From a checkpoint of a small transformer trained on Wikipedia: width 192, 4.38M parameters.
MLP neurons of a small language model. Each row is named by its layer, matrix (up: input weights; down: output weights) and neuron, and shows model dimensions 48-143. Each number is 50 + 15 x the weight over its row's rms, rounded and kept within 0 to 99.
After each neuron's rows, "fires on" lists the tokens most often at its 100 highest values on Wikipedia text that the model never trained on.

L6.up322:60 60 79 51 48 55 72 06 75 40 62 59 30 21 40 30 61 48 61 74 56 52 28 55 95 42 52 40 59 30 47 51 08 58 38 28 28 32 54 35 68 59 66 63 65 47 79 49 51 36 81 59 38 57 35 35 47 49 41 50 47 52 42 45 39 47 58 31 46 52 25 54 54 34 72 34 29 68 72 66 48 53 49 54 48 64 51 65 46 39 32 38 63 53 47 72
L6.down322:51 51 45 60 67 34 69 62 36 70 45 50 42 78 39 33 45 55 37 36 55 43 56 68 39 37 68 36 37 21 57 36 76 59 33 76 47 66 65 47 52 60 39 29 69 53 35 42 19 53 68 38 23 54 55 55 44 52 37 56 47 49 60 61 34 38 53 38 65 59 58 53 40 61 46 61 40 38 38 33 76 38 55 71 59 54 44 62 52 27 87 54 51 53 52 77
fires on: ",", " |\n", " and", " that"

L6.up196:41 44 26 50 36 43 83 53 36 42 30 49 60 35 75 31 50 67 52 38 30 42 23 57 62 54 74 45 34 33 65 31 39 78 35 52 50 51 57 59 61 35 62 47 56 51 21 59 50 67 57 73 32 61 75 49 50 74 37 46 54 61 25 37 58 62 37 95 13 51 54 50 32 79 70 64 53 43 60 40 34 60 53 67 55 44 51 37 14 52 47 52 52 31 50 45
L6.down196:81 73 58 48 41 52 24 38 41 36 70 53 43 62 00 40 80 30 38 64 53 72 31 57 54 27 59 67 70 60 49 70 48 55 64 63 38 44 34 28 51 49 61 52 52 37 49 40 63 32 15 35 70 68 51 31 38 58 59 43 45 64 86 57 59 42 38 45 28 58 59 47 50 25 46 59 51 71 68 48 78 45 32 65 27 49 47 33 53 40 34 57 55 81 46 65
fires on: "u", " ass", ";", "re", "al", " or"

L6.up41:60 72 67 56 62 39 29 53 58 27 60 71 56 61 61 68 61 48 50 24 50 62 24 57 47 65 44 23 33 57 45 45 35 27 34 66 52 48 76 41 37 24 39 40 34 40 40 55 54 24 54 58 32 61 54 65 40 43 49 42 34 67 40 53 63 50 55 46 45 59 64 48 51 47 62 52 49 76 30 40 64 53 55 66 47 61 60 43 40 63 27 35 50 73 57 43
L6.down41:76 29 73 69 58 31 45 48 17 55 71 59 60 40 48 55 17 50 48 44 66 62 54 18 63 50 83 36 40 43 19 40 42 51 54 61 50 45 69 48 50 39 51 47 68 44 57 66 70 27 30 44 70 31 47 38 73 53 66 65 58 62 40 44 40 62 74 46 69 56 28 67 57 59 72 40 32 40 37 73 31 48 43 50 37 55 41 50 49 45 29 62 45 12 67 46
fires on: "t", "h", "l", "un", "-", "b"

L2.up402:63 30 66 47 46 62 57 28 48 55 47 41 34 76 62 42 62 43 30 42 40 70 50 36 45 54 69 53 54 45 44 80 37 39 71 39 27 64 38 64 76 58 66 43 58 46 71 17 63 49 72 50 37 58 37 32 74 52 27 63 59 74 53 47 46 37 70 41 21 58 72 60 40 46 54 58 58 31 38 83 54 21 42 47 51 41 49 47 63 05 57 54 59 51 76 65
L2.down402:35 47 33 45 41 34 26 51 56 49 40 61 44 34 46 38 69 25 53 70 66 32 50 35 59 47 38 45 39 61 47 59 29 25 61 38 43 57 58 50 43 47 42 77 93 68 64 45 51 63 62 26 41 71 58 69 34 49 41 41 49 58 48 55 25 40 71 71 42 56 59 71 59 64 38 22 69 39 65 49 63 59 55 48 49 40 46 39 99 41 80 44 37 51 73 41
fires on: "oy", " ear", " bu", " b", " w", "u"

L6.up36:28 57 75 54 80 42 36 50 38 36 57 65 60 37 57 53 54 35 67 57 66 23 58 41 77 56 27 36 67 44 54 59 46 82 42 62 34 58 51 53 58 52 33 36 42 35 46 82 74 67 51 26 56 37 80 61 31 48 55 38 43 52 81 54 50 38 46 32 59 53 48 37 19 64 47 70 87 31 66 57 49 55 44 42 37 13 45 41 57 54 48 65 26 62 25 61
L6.down36:23 50 40 62 35 96 56 62 62 63 61 44 51 44 47 43 62 39 40 46 51 57 41 57 54 32 59 64 53 44 43 65 48 24 54 36 18 57 42 48 62 57 81 52 55 22 44 42 46 49 79 44 50 50 32 67 86 62 51 26 49 35 27 27 56 71 26 70 32 68 57 54 43 37 56 63 27 56 45 63 64 62 40 36 64 32 69 39 30 58 58 61 52 19 59 63
fires on: " M", " K", " In", " S", " W"

L2.up576:35 36 76 53 55 25 49 60 51 51 61 60 47 43 49 36 60 52 44 52 44 50 42 43 48 52 73 79 61 50 57 66 47 61 54 58 43 53 47 59 25 37 45 30 39 70 43 58 65 56 75 38 31 73 52 27 36 27 46 69 57 44 37 27 62 33 46 57 53 63 58 65 79 45 52 39 31 39 78 49 58 66 29 29 51 83 74 24 53 38 36 54 75 63 57 83
L2.down576:34 37 61 54 69 64 37 70 55 37 62 37 33 38 61 54 68 23 33 68 62 68 24 57 56 62 46 61 58 51 36 63 34 61 52 54 46 54 54 34 28 74 43 44 47 46 13 59 82 74 63 59 39 43 49 54 51 49 49 32 66 82 66 57 59 52 45 52 41 38 83 60 74 49 63 63 74 44 62 71 54 60 51 37 24 57 53 28 52 18 74 61 74 60 64 40
fires on: " sc", " Sc", ")", " per"

L2.up107:39 75 54 56 53 70 82 46 43 45 45 64 37 37 42 42 52 78 44 46 51 35 43 61 64 51 99 63 68 30 59 57 55 41 72 70 57 19 60 66 55 24 50 55 32 45 46 37 52 72 62 52 59 73 61 40 56 53 49 58 67 68 34 23 44 78 37 62 51 60 67 59 55 69 52 44 47 42 57 49 27 64 64 62 50 51 38 37 32 13 41 52 33 63 75 74
L2.down107:45 68 43 57 49 27 59 37 36 52 84 59 38 73 55 50 42 52 59 48 39 69 51 51 49 81 28 36 46 36 59 43 34 87 74 75 53 57 70 25 30 49 62 81 36 41 42 70 35 81 44 50 59 72 60 49 37 39 78 36 65 48 43 48 47 36 42 63 44 39 35 53 42 62 45 27 49 69 59 38 69 39 60 52 55 50 36 43 49 34 53 52 65 72 66 45
fires on: ",", " film", " and", " or", " te", ";"

L2.up659:40 44 54 46 69 34 64 21 53 61 68 39 59 64 22 60 30 68 76 73 52 37 79 60 88 56 47 56 73 45 63 68 62 57 47 67 35 39 45 18 29 58 40 30 31 65 48 50 19 42 65 67 68 42 57 58 30 49 63 43 64 59 48 43 35 43 36 71 40 67 71 30 70 48 35 72 46 62 76 45 49 40 28 54 36 63 50 07 37 26 43 80 64 57 47 41
L2.down659:37 40 65 30 40 52 74 28 48 53 45 52 43 71 32 42 44 51 60 64 56 36 66 57 47 61 40 37 63 76 50 38 57 68 37 62 58 56 43 43 52 30 36 23 48 51 56 65 42 45 96 70 44 16 43 51 35 67 59 68 45 23 53 35 55 65 44 37 68 62 74 44 39 56 22 64 42 60 73 29 43 38 24 52 59 30 53 33 34 47 69 51 62 52 55 55
fires on: "\n\n", ")\n\n", " Q", " R", " |\n\n", " J"

L2.up426:57 61 30 66 41 36 73 37 55 26 43 54 49 40 58 56 80 38 43 36 62 71 48 53 45 77 46 45 46 37 59 72 24 28 55 63 37 51 42 67 08 60 51 39 47 49 47 47 44 60 70 51 48 26 52 34 45 22 60 31 37 46 53 37 51 40 15 46 63 69 48 56 35 52 72 25 52 55 83 39 45 76 42 45 59 64 36 32 27 25 51 35 36 66 66 56
L2.down426:47 73 55 34 48 31 69 25 55 33 47 59 31 42 62 11 68 35 43 38 46 57 47 50 39 32 41 31 37 50 24 34 50 65 64 71 48 51 68 50 50 51 68 47 56 41 54 57 62 30 64 40 31 61 43 56 41 58 66 89 17 53 39 39 42 63 58 42 27 28 53 46 47 72 34 53 62 33 75 49 65 47 46 59 51 36 37 46 57 37 47 64 27 29 86 32
fires on: " and", ",", "N", "s", "eries", "i"

L2.up104:51 50 36 51 56 57 59 27 33 51 58 48 13 51 52 46 45 63 36 44 86 57 49 54 34 36 28 50 44 47 93 46 19 39 74 58 93 81 60 59 58 20 50 59 43 34 34 34 36 58 52 72 46 38 50 54 23 33 38 06 35 70 47 58 55 51 37 33 65 47 51 59 46 66 76 63 54 80 69 82 67 39 77 62 51 46 62 51 40 68 56 53 36 44 64 42
L2.down104:61 44 48 53 57 37 42 42 38 46 37 32 64 60 25 81 65 53 34 54 76 52 42 37 40 46 20 51 44 68 31 39 43 61 28 53 47 67 76 60 49 13 74 51 81 58 36 38 53 34 56 56 39 19 43 71 56 44 35 50 43 46 63 69 52 66 53 43 59 33 46 76 24 27 58 66 34 59 75 41 27 43 54 35 44 51 82 57 57 19 33 38 82 53 65 45
fires on: " st", " w", " f", " se", " ele"

L6.up159:48 65 69 40 57 35 77 42 29 84 44 38 35 58 56 44 54 58 26 59 44 63 40 10 43 53 78 46 30 33 54 61 37 72 50 31 47 22 47 47 56 52 52 51 41 79 75 56 70 61 75 60 65 32 55 64 50 47 40 59 46 76 33 28 69 57 35 55 59 38 30 59 54 53 51 49 65 84 55 15 52 48 61 51 39 52 50 51 37 29 39 53 68 45 71 99
L6.down159:45 70 60 67 48 33 39 49 58 52 52 36 80 33 48 52 48 76 29 41 36 54 49 53 49 52 33 51 53 26 43 34 29 39 41 66 48 43 55 50 59 70 48 55 56 60 40 81 53 53 48 10 32 70 61 30 52 61 82 42 69 34 47 79 59 54 58 49 47 21 62 72 52 38 67 71 15 35 62 52 27 69 47 43 85 49 33 57 40 44 53 56 60 48 38 55
fires on: " to", ",", " in", " and", " by"

L2.up134:58 63 60 50 55 53 53 48 19 57 61 46 51 87 37 63 61 37 64 36 51 54 62 49 47 75 42 63 33 46 41 20 23 63 59 70 34 47 64 24 66 65 42 54 28 43 38 61 25 52 47 79 85 47 46 45 59 27 36 64 53 42 68 40 29 29 59 36 24 48 56 51 62 57 46 81 54 74 53 44 50 66 36 51 74 55 37 40 35 59 26 46 48 14 70 51
L2.down134:53 24 66 40 52 47 49 69 43 49 33 45 67 56 55 55 25 40 62 59 24 27 43 54 72 65 63 59 50 49 21 73 58 41 26 30 64 13 41 34 45 53 73 49 22 51 45 87 35 15 58 37 47 38 61 53 38 66 63 54 78 28 27 63 56 62 70 67 60 51 60 69 47 54 19 18 49 68 60 48 44 68 49 28 54 45 41 53 47 39 67 40 35 57 69 39
fires on: "pp", ")\n\n", "\n\n", "\"", ":", "cc"

L2.up435:31 79 45 36 36 67 67 30 53 52 67 76 62 32 39 67 50 24 62 37 33 67 36 18 71 62 48 55 69 66 50 31 60 43 50 45 42 23 20 34 51 39 53 54 48 56 51 83 66 59 58 54 35 78 77 31 44 67 47 41 63 33 28 44 49 34 51 68 29 33 51 42 43 51 66 47 73 31 49 23 39 59 47 60 60 42 54 33 51 61 48 26 46 42 74 89
L2.down435:14 64 46 46 40 59 29 41 54 67 41 41 62 47 57 60 63 43 62 35 54 67 39 49 55 75 14 38 67 52 46 13 52 54 79 48 53 33 41 62 47 33 51 65 16 50 28 75 46 69 57 37 37 57 78 34 49 88 47 71 61 39 23 61 44 75 51 54 42 43 47 24 78 54 66 52 55 46 62 56 39 62 45 73 54 49 68 19 32 47 66 44 39 33 42 69
fires on: " comm", " acc", " ass", "cl", " |\n\n", " cl"

L2.up235:50 40 54 44 51 71 55 71 49 22 31 69 15 48 47 45 39 54 26 28 76 76 73 38 68 50 41 28 47 70 61 69 48 32 44 58 39 35 42 71 51 60 48 53 42 52 57 43 39 52 63 81 58 63 66 51 27 86 69 40 49 47 54 31 42 57 32 29 60 63 49 36 52 63 32 48 33 30 54 38 30 41 39 48 52 54 42 44 70 57 41 72 51 38 64 65
L2.down235:69 38 55 24 51 49 49 76 67 40 62 60 56 45 28 26 54 00 57 51 73 21 29 44 67 62 51 81 24 37 68 31 42 46 64 37 50 79 62 29 50 48 58 68 46 58 47 62 42 66 58 37 60 60 49 45 29 49 50 73 58 44 27 48 50 34 67 63 66 52 49 48 37 54 51 54 39 33 45 27 59 58 49 39 48 42 50 35 54 43 42 65 43 64 85 58
fires on: ":", " |\n\n", "osition", " med", "ment"

L6.up258:37 49 58 69 50 48 66 36 20 54 69 55 40 74 46 55 81 45 71 70 48 38 45 42 48 41 48 18 63 25 56 49 48 28 56 33 60 51 35 44 31 39 42 32 54 67 71 51 42 37 39 81 46 41 51 49 30 34 48 63 67 54 33 66 59 80 36 28 48 45 53 19 43 61 60 44 73 41 33 49 49 58 30 53 19 75 35 24 56 65 57 81 29 54 32 65
L6.down258:32 34 32 52 56 47 15 36 69 59 62 59 38 29 45 40 31 39 41 49 47 52 32 43 65 60 44 82 68 52 61 46 60 78 45 50 67 40 55 56 67 63 42 72 55 26 31 44 63 52 63 44 62 50 65 35 80 62 46 56 57 37 47 64 32 36 49 55 47 60 41 22 52 32 52 35 38 51 62 58 26 25 57 60 57 16 27 35 55 66 55 60 48 44 44 48
fires on: " M"

L2.up128:54 62 66 63 62 55 64 21 48 52 31 49 27 20 54 52 74 19 43 11 35 35 46 59 35 55 48 62 45 46 37 54 57 04 52 35 55 54 81 55 55 60 66 54 51 53 63 44 50 44 57 64 81 41 44 34 24 41 43 47 69 88 50 27 52 43 34 25 61 37 59 83 67 36 54 58 43 53 49 70 64 65 71 68 58 28 45 13 33 61 74 57 57 15 52 44
L2.down128:33 55 49 50 38 53 48 35 40 40 41 76 36 61 53 55 64 51 62 66 42 67 67 57 36 69 41 39 40 44 60 41 55 33 53 61 70 32 51 67 31 60 54 60 81 54 50 57 53 30 58 62 59 65 32 23 32 45 32 72 52 52 84 32 45 37 46 41 56 45 86 55 51 52 21 72 47 45 62 46 33 47 39 35 41 47 50 47 64 24 76 63 55 45 38 09
fires on: ")", " g", "\"", " G", " A"

L2.up754:17 25 44 62 45 29 66 44 60 73 48 29 42 56 68 38 23 73 68 69 71 58 52 34 60 57 44 38 35 56 48 46 76 58 37 52 42 70 61 46 58 39 45 31 58 49 13 36 21 46 18 45 67 52 66 74 57 21 22 68 56 37 46 48 59 54 19 56 65 73 43 43 60 70 43 59 44 43 64 58 61 96 65 56 53 73 56 35 43 45 49 53 53 45 26 65
L2.down754:45 39 44 82 26 52 50 52 52 36 36 46 41 54 62 62 45 36 57 68 48 32 57 47 37 45 54 73 48 41 41 54 65 60 73 77 14 50 61 41 30 54 52 45 65 44 52 45 79 31 32 38 35 35 58 46 45 65 28 60 60 67 40 36 57 51 42 60 58 43 78 41 36 74 28 73 53 44 42 53 35 23 73 68 59 53 18 16 64 53 44 60 47 58 50 36
fires on: " D", " d", "D", "em"

L6.up492:66 37 50 37 52 57 49 34 48 50 59 38 67 72 68 36 65 40 46 45 66 39 66 45 68 51 11 44 77 14 71 42 77 44 42 41 52 51 70 76 64 51 31 30 47 32 37 61 40 65 55 71 31 23 59 52 25 10 53 63 51 42 65 64 54 62 36 53 65 53 46 38 32 40 55 49 59 47 30 62 58 49 61 65 45 42 69 31 51 61 24 44 53 37 55 35
L6.down492:50 27 50 75 63 42 51 63 72 58 40 49 41 37 48 46 51 54 56 59 39 67 35 80 38 54 44 74 22 54 52 67 29 51 51 78 41 40 56 50 38 67 51 48 52 39 62 41 60 24 57 36 70 60 45 42 62 47 30 46 31 60 19 59 43 63 49 50 53 36 64 38 63 35 42 28 54 67 64 56 27 77 53 32 41 38 84 17 70 60 95 48 46 75 35 59
fires on: " M"

L2.up429:34 28 42 31 12 42 56 48 43 33 38 67 23 51 58 52 36 54 36 55 48 63 50 62 43 66 79 43 61 62 44 43 57 32 45 76 47 48 23 53 57 36 45 50 48 36 29 35 32 36 56 52 40 70 33 68 43 65 55 73 58 59 32 61 67 61 57 59 48 31 47 47 45 44 39 73 19 56 42 47 55 66 82 50 35 45 87 05 58 63 37 30 67 53 44 79
L2.down429:19 36 13 32 33 93 70 46 42 25 60 52 33 36 72 39 51 66 40 40 40 43 56 40 34 58 31 60 51 58 32 58 53 67 38 60 61 46 33 70 47 70 58 77 36 49 35 28 48 52 34 58 40 72 38 57 61 53 51 40 69 39 55 83 35 46 35 38 43 45 32 61 25 29 54 57 36 47 54 40 44 60 62 39 51 34 66 52 51 75 54 42 59 54 56 48
fires on: " t", " T", " n"

L6.up162:45 33 70 50 49 33 47 64 24 59 49 47 08 47 33 45 73 61 51 32 51 35 24 66 73 37 49 44 47 61 54 63 76 53 72 60 67 38 45 62 29 28 56 67 51 25 55 20 46 54 60 53 50 51 73 63 58 51 58 83 19 63 36 59 76 55 53 36 28 56 48 28 14 50 49 34 55 32 42 44 48 25 47 42 63 62 60 51 36 86 55 21 69 54 42 56
L6.down162:13 34 33 68 76 56 47 53 53 50 35 40 41 56 81 46 65 29 65 36 64 54 52 40 30 39 34 71 53 45 35 51 43 44 44 68 30 77 62 55 70 40 83 90 41 50 62 52 52 38 38 31 51 28 47 42 85 62 49 36 72 38 04 66 35 65 43 50 60 46 46 13 32 44 36 56 68 46 61 46 34 45 57 43 59 56 44 35 50 46 68 41 65 27 53 44
fires on: " t", " ", "ad"

L2.up531:60 42 62 77 68 31 70 65 52 57 55 54 48 29 48 36 51 43 26 73 46 66 56 74 74 69 51 46 54 30 70 52 61 56 46 42 35 67 77 58 56 60 50 56 50 63 28 23 76 61 48 51 60 67 68 48 66 64 46 44 53 50 31 53 68 49 59 69 65 38 58 13 36 61 39 38 36 01 28 40 54 38 59 65 70 28 53 45 35 65 19 35 59 53 31 54
L2.down531:61 35 35 83 64 30 70 39 38 75 79 49 49 23 40 63 44 51 46 75 52 42 59 72 60 45 56 40 49 56 57 62 55 59 65 44 52 51 69 76 51 41 65 83 42 59 40 38 51 61 55 30 82 50 43 38 74 50 29 46 44 64 24 58 53 49 48 50 62 74 69 22 60 52 54 44 47 40 59 37 68 43 49 61 56 51 70 45 51 69 32 43 74 56 27 29
fires on: "ag"

L2.up465:35 48 82 53 40 67 50 49 58 38 55 45 29 40 45 43 71 44 49 65 40 71 66 40 37 55 44 38 48 46 35 43 68 32 38 52 57 53 43 38 58 31 64 37 49 25 46 34 43 78 44 45 57 64 48 48 61 58 55 47 78 58 42 50 56 73 35 18 59 20 70 77 52 32 53 56 23 49 20 54 54 54 64 20 66 68 57 84 75 89 34 47 64 44 53 90
L2.down465:36 44 29 51 50 41 48 38 27 46 34 41 71 49 38 53 57 62 39 58 46 30 39 61 17 47 30 28 12 50 47 56 33 58 34 41 46 55 51 51 51 52 40 52 15 49 85 43 59 46 51 63 65 22 39 53 63 42 39 63 31 44 43 78 37 77 75 50 51 41 65 60 63 23 43 36 58 46 52 32 32 57 61 68 52 56 43 47 45 55 53 44 64 57 24 87
fires on: " n", " r", " N", "|"

L2.up545:51 80 57 54 38 55 62 35 52 63 43 47 38 28 37 49 57 59 54 58 80 47 58 15 58 04 15 45 65 67 23 66 37 44 21 58 56 56 60 40 60 31 60 58 66 36 37 54 15 67 59 38 65 26 29 35 48 66 66 44 43 37 44 80 58 44 46 48 48 33 50 54 76 75 66 67 63 39 48 50 31 54 38 53 53 46 75 60 32 26 18 51 61 34 33 79
L2.down545:21 43 55 70 66 69 39 46 59 54 61 80 72 62 36 35 30 45 47 57 52 58 58 49 35 58 71 46 46 36 52 67 59 25 95 51 34 50 52 59 71 83 32 71 56 54 32 34 60 44 71 34 40 57 60 53 29 29 43 51 69 57 60 38 38 44 50 60 64 69 65 52 35 25 14 59 53 85 53 30 60 58 47 49 39 27 52 46 50 65 57 47 45 65 44 68
fires on: " Un", "_{", "un", "oun", " Mar", " un"

L2.up25:40 56 64 45 41 67 53 61 39 83 51 61 50 26 68 39 65 43 45 19 59 53 27 43 58 54 74 18 81 49 55 64 61 55 56 64 49 59 52 46 30 53 20 36 38 37 64 55 47 66 83 58 48 54 54 81 31 22 44 46 66 47 35 26 45 30 49 41 51 38 72 27 52 24 48 23 67 54 33 61 43 29 61 22 39 53 59 57 73 21 48 36 62 33 74 53
L2.down25:26 23 63 31 44 44 63 53 55 50 47 20 26 28 34 39 65 63 51 35 58 45 40 81 44 52 59 40 52 54 34 35 48 60 51 30 45 70 51 42 36 54 49 25 58 39 43 69 42 25 75 33 62 33 38 59 56 38 35 65 23 29 58 58 66 68 30 64 48 48 42 86 71 27 62 56 65 56 46 68 53 44 17 48 66 72 54 59 32 52 88 37 51 39 39 49
fires on: " Sc", " t", " sc", "uch", " Cl"

L2.up540:37 72 56 60 67 44 70 40 30 30 53 61 31 53 43 53 40 28 36 33 48 68 40 42 42 11 61 50 54 68 49 46 50 26 59 34 71 63 60 70 70 57 48 86 53 35 16 52 70 54 79 60 63 66 33 28 66 38 58 55 63 67 40 47 65 40 35 48 55 28 69 50 50 29 62 32 70 42 76 64 67 20 43 30 65 33 50 32 55 56 26 30 46 41 45 62
L2.down540:27 71 81 41 61 46 50 40 57 63 32 54 43 37 52 43 66 41 39 68 32 45 39 39 49 46 83 29 63 54 61 52 35 72 47 31 55 33 69 41 43 31 67 92 41 63 52 40 39 36 56 48 82 36 25 16 63 42 66 40 48 92 62 45 39 32 53 24 50 55 52 44 38 58 64 42 49 67 47 36 41 37 58 53 45 42 33 60 53 62 54 57 55 47 54 32
fires on: " G", " g"

L2.up228:34 24 35 44 47 88 78 65 39 53 53 79 54 50 44 49 56 47 77 53 53 67 44 60 50 54 56 37 33 36 48 27 44 34 61 63 34 57 61 28 36 59 51 22 65 39 78 37 43 49 23 37 41 43 48 79 38 47 51 55 79 73 67 36 32 58 59 54 24 54 48 51 58 52 59 46 59 65 68 64 27 61 12 34 67 22 49 47 37 50 53 28 53 46 51 51
L2.down228:69 48 38 54 43 71 49 54 63 13 47 68 63 57 32 63 63 23 22 63 37 48 57 69 46 55 18 50 62 69 57 60 30 40 36 33 66 45 50 59 58 34 49 71 45 64 31 42 74 14 49 57 51 60 64 37 65 31 30 59 45 47 51 57 58 28 43 51 63 66 66 66 45 36 68 38 38 35 37 57 54 46 66 57 40 71 49 58 43 48 46 41 41 67 22 50
fires on: "ai", "oy", "I", "per", "rans", "i"

L2.up614:45 29 60 71 40 52 41 71 31 43 39 70 28 61 61 46 45 16 48 46 50 48 49 73 43 42 48 46 76 49 29 62 55 38 66 63 63 67 73 36 55 58 71 49 48 47 44 62 61 46 21 56 62 46 43 55 51 55 39 48 42 99 39 35 26 38 69 40 41 56 59 42 45 59 46 55 60 64 64 54 39 47 36 36 58 51 58 48 35 58 30 67 45 54 63 52
L2.down614:59 52 35 53 54 22 53 58 48 49 41 67 36 43 52 28 76 65 61 42 51 47 56 38 44 72 46 26 52 67 39 18 35 54 29 61 40 44 51 53 56 34 53 36 58 33 71 36 26 38 46 33 91 61 83 09 51 43 54 44 51 65 35 61 75 27 59 52 61 35 36 62 69 55 57 46 55 41 55 64 56 47 16 54 45 47 60 40 46 78 52 76 63 50 29 30
fires on: "a", " rec", "oin", "cc", " de", " sec"

L2.up415:40 59 60 33 27 54 66 14 57 63 45 51 58 26 49 48 32 30 83 30 50 26 53 08 42 48 65 25 49 27 43 62 68 54 50 79 58 53 69 05 69 15 31 28 56 63 45 45 29 03 56 49 26 41 58 57 39 29 49 41 46 50 64 52 25 44 37 53 69 54 49 40 44 45 48 62 59 67 49 56 50 67 38 86 51 49 66 56 49 38 48 41 52 65 33 67
L2.down415:65 55 76 48 70 64 38 62 58 51 39 52 42 61 39 82 16 40 69 44 63 52 44 43 37 41 61 14 80 24 61 47 37 57 47 26 35 44 26 27 59 24 35 52 43 55 73 41 66 28 63 46 45 53 33 25 48 42 72 40 50 53 08 60 30 30 36 57 43 48 50 57 34 87 34 37 58 65 46 68 36 49 30 57 42 49 62 57 39 23 47 82 33 52 39 72
fires on: " pr", " cons", " Gre", " wh", " und", " dec"

L2.up538:27 55 34 30 36 51 79 40 71 37 53 48 24 51 49 52 55 67 60 56 33 58 66 60 59 41 57 53 43 45 68 55 50 33 61 47 45 35 38 56 53 42 69 55 37 62 47 66 46 64 81 42 71 69 59 38 64 46 19 42 52 51 52 49 68 66 25 77 47 62 37 61 60 33 59 40 51 52 54 61 68 48 55 34 41 42 57 52 82 14 58 41 56 40 46 52
L2.down538:28 65 48 74 46 40 59 28 59 58 50 79 43 76 26 69 57 62 52 50 70 58 39 62 70 36 42 38 37 45 27 50 56 53 63 31 46 66 59 73 42 62 45 57 51 46 59 50 35 34 57 40 40 60 49 42 66 49 56 39 40 49 47 79 36 67 22 46 35 48 63 58 46 53 75 04 38 48 53 46 38 52 51 47 46 43 41 48 62 33 59 33 10 59 51 89
fires on: ";", ",", " ("

L6.up521:50 70 34 35 50 67 58 47 58 40 37 66 55 37 99 31 43 39 52 39 67 89 70 55 69 57 52 53 48 27 64 34 34 73 42 59 48 80 41 50 51 26 32 50 42 27 75 62 44 69 40 58 64 22 52 32 44 52 45 62 46 45 39 45 26 42 41 48 49 47 68 76 48 19 64 40 47 43 27 71 58 80 48 61 48 47 53 42 36 34 22 31 35 72 51 56
L6.down521:58 63 32 59 36 50 73 48 32 57 34 59 46 29 33 58 63 52 80 25 54 40 71 49 58 33 44 54 69 18 17 63 40 45 50 64 50 37 59 71 48 62 60 66 64 48 56 46 54 27 49 39 46 20 51 44 55 41 51 23 41 84 39 34 39 75 60 51 32 58 52 51 69 60 73 55 45 45 48 68 47 64 35 23 23 38 40 37 25 57 84 83 53 50 54 56
fires on: "s", "-", "ts", " |\n", " and", " ac"

L2.up688:53 41 16 41 39 74 49 40 35 43 46 50 57 70 75 20 53 50 41 01 39 41 53 53 31 64 74 58 49 64 70 45 44 46 49 66 23 38 38 12 65 28 49 63 29 54 57 58 59 70 36 61 60 61 50 52 45 49 43 51 46 44 27 56 42 66 44 56 72 59 66 63 86 66 44 44 43 32 64 41 26 50 49 59 25 76 94 57 22 50 50 33 46 53 61 53
L2.down688:33 41 68 86 49 43 25 37 17 71 51 64 45 53 44 69 61 78 42 70 53 65 63 53 53 32 47 56 24 34 43 46 20 34 64 62 49 70 51 59 14 45 68 27 87 81 55 38 49 31 55 47 42 50 47 46 26 62 49 48 75 37 62 55 65 41 71 54 32 28 57 52 39 57 63 53 77 69 67 77 69 61 62 21 36 34 48 80 56 46 25 54 43 47 50 44
fires on: "==", " again", " of", "le", " United", "'"

L6.up66:67 39 23 24 46 19 70 32 67 60 56 70 57 39 60 38 31 38 44 47 39 46 59 47 39 90 27 38 57 56 59 70 65 51 65 74 26 61 56 41 72 33 37 48 47 57 26 37 43 64 36 63 28 77 49 72 72 72 49 48 63 47 46 60 51 52 43 28 60 42 54 44 48 57 44 67 63 47 32 52 34 91 70 47 55 43 59 42 28 48 64 44 46 25 79 53
L6.down66:19 51 41 48 38 58 54 69 52 29 36 75 58 33 61 61 92 26 36 46 40 57 52 77 29 35 61 24 82 65 48 71 55 42 59 57 78 74 45 48 49 76 88 55 47 57 48 15 40 72 34 53 32 50 42 45 27 49 59 28 62 45 45 42 29 59 43 49 75 41 46 54 36 57 34 49 64 62 61 42 46 50 73 68 48 48 57 34 66 73 58 46 63 43 43 61
fires on: " ", " t"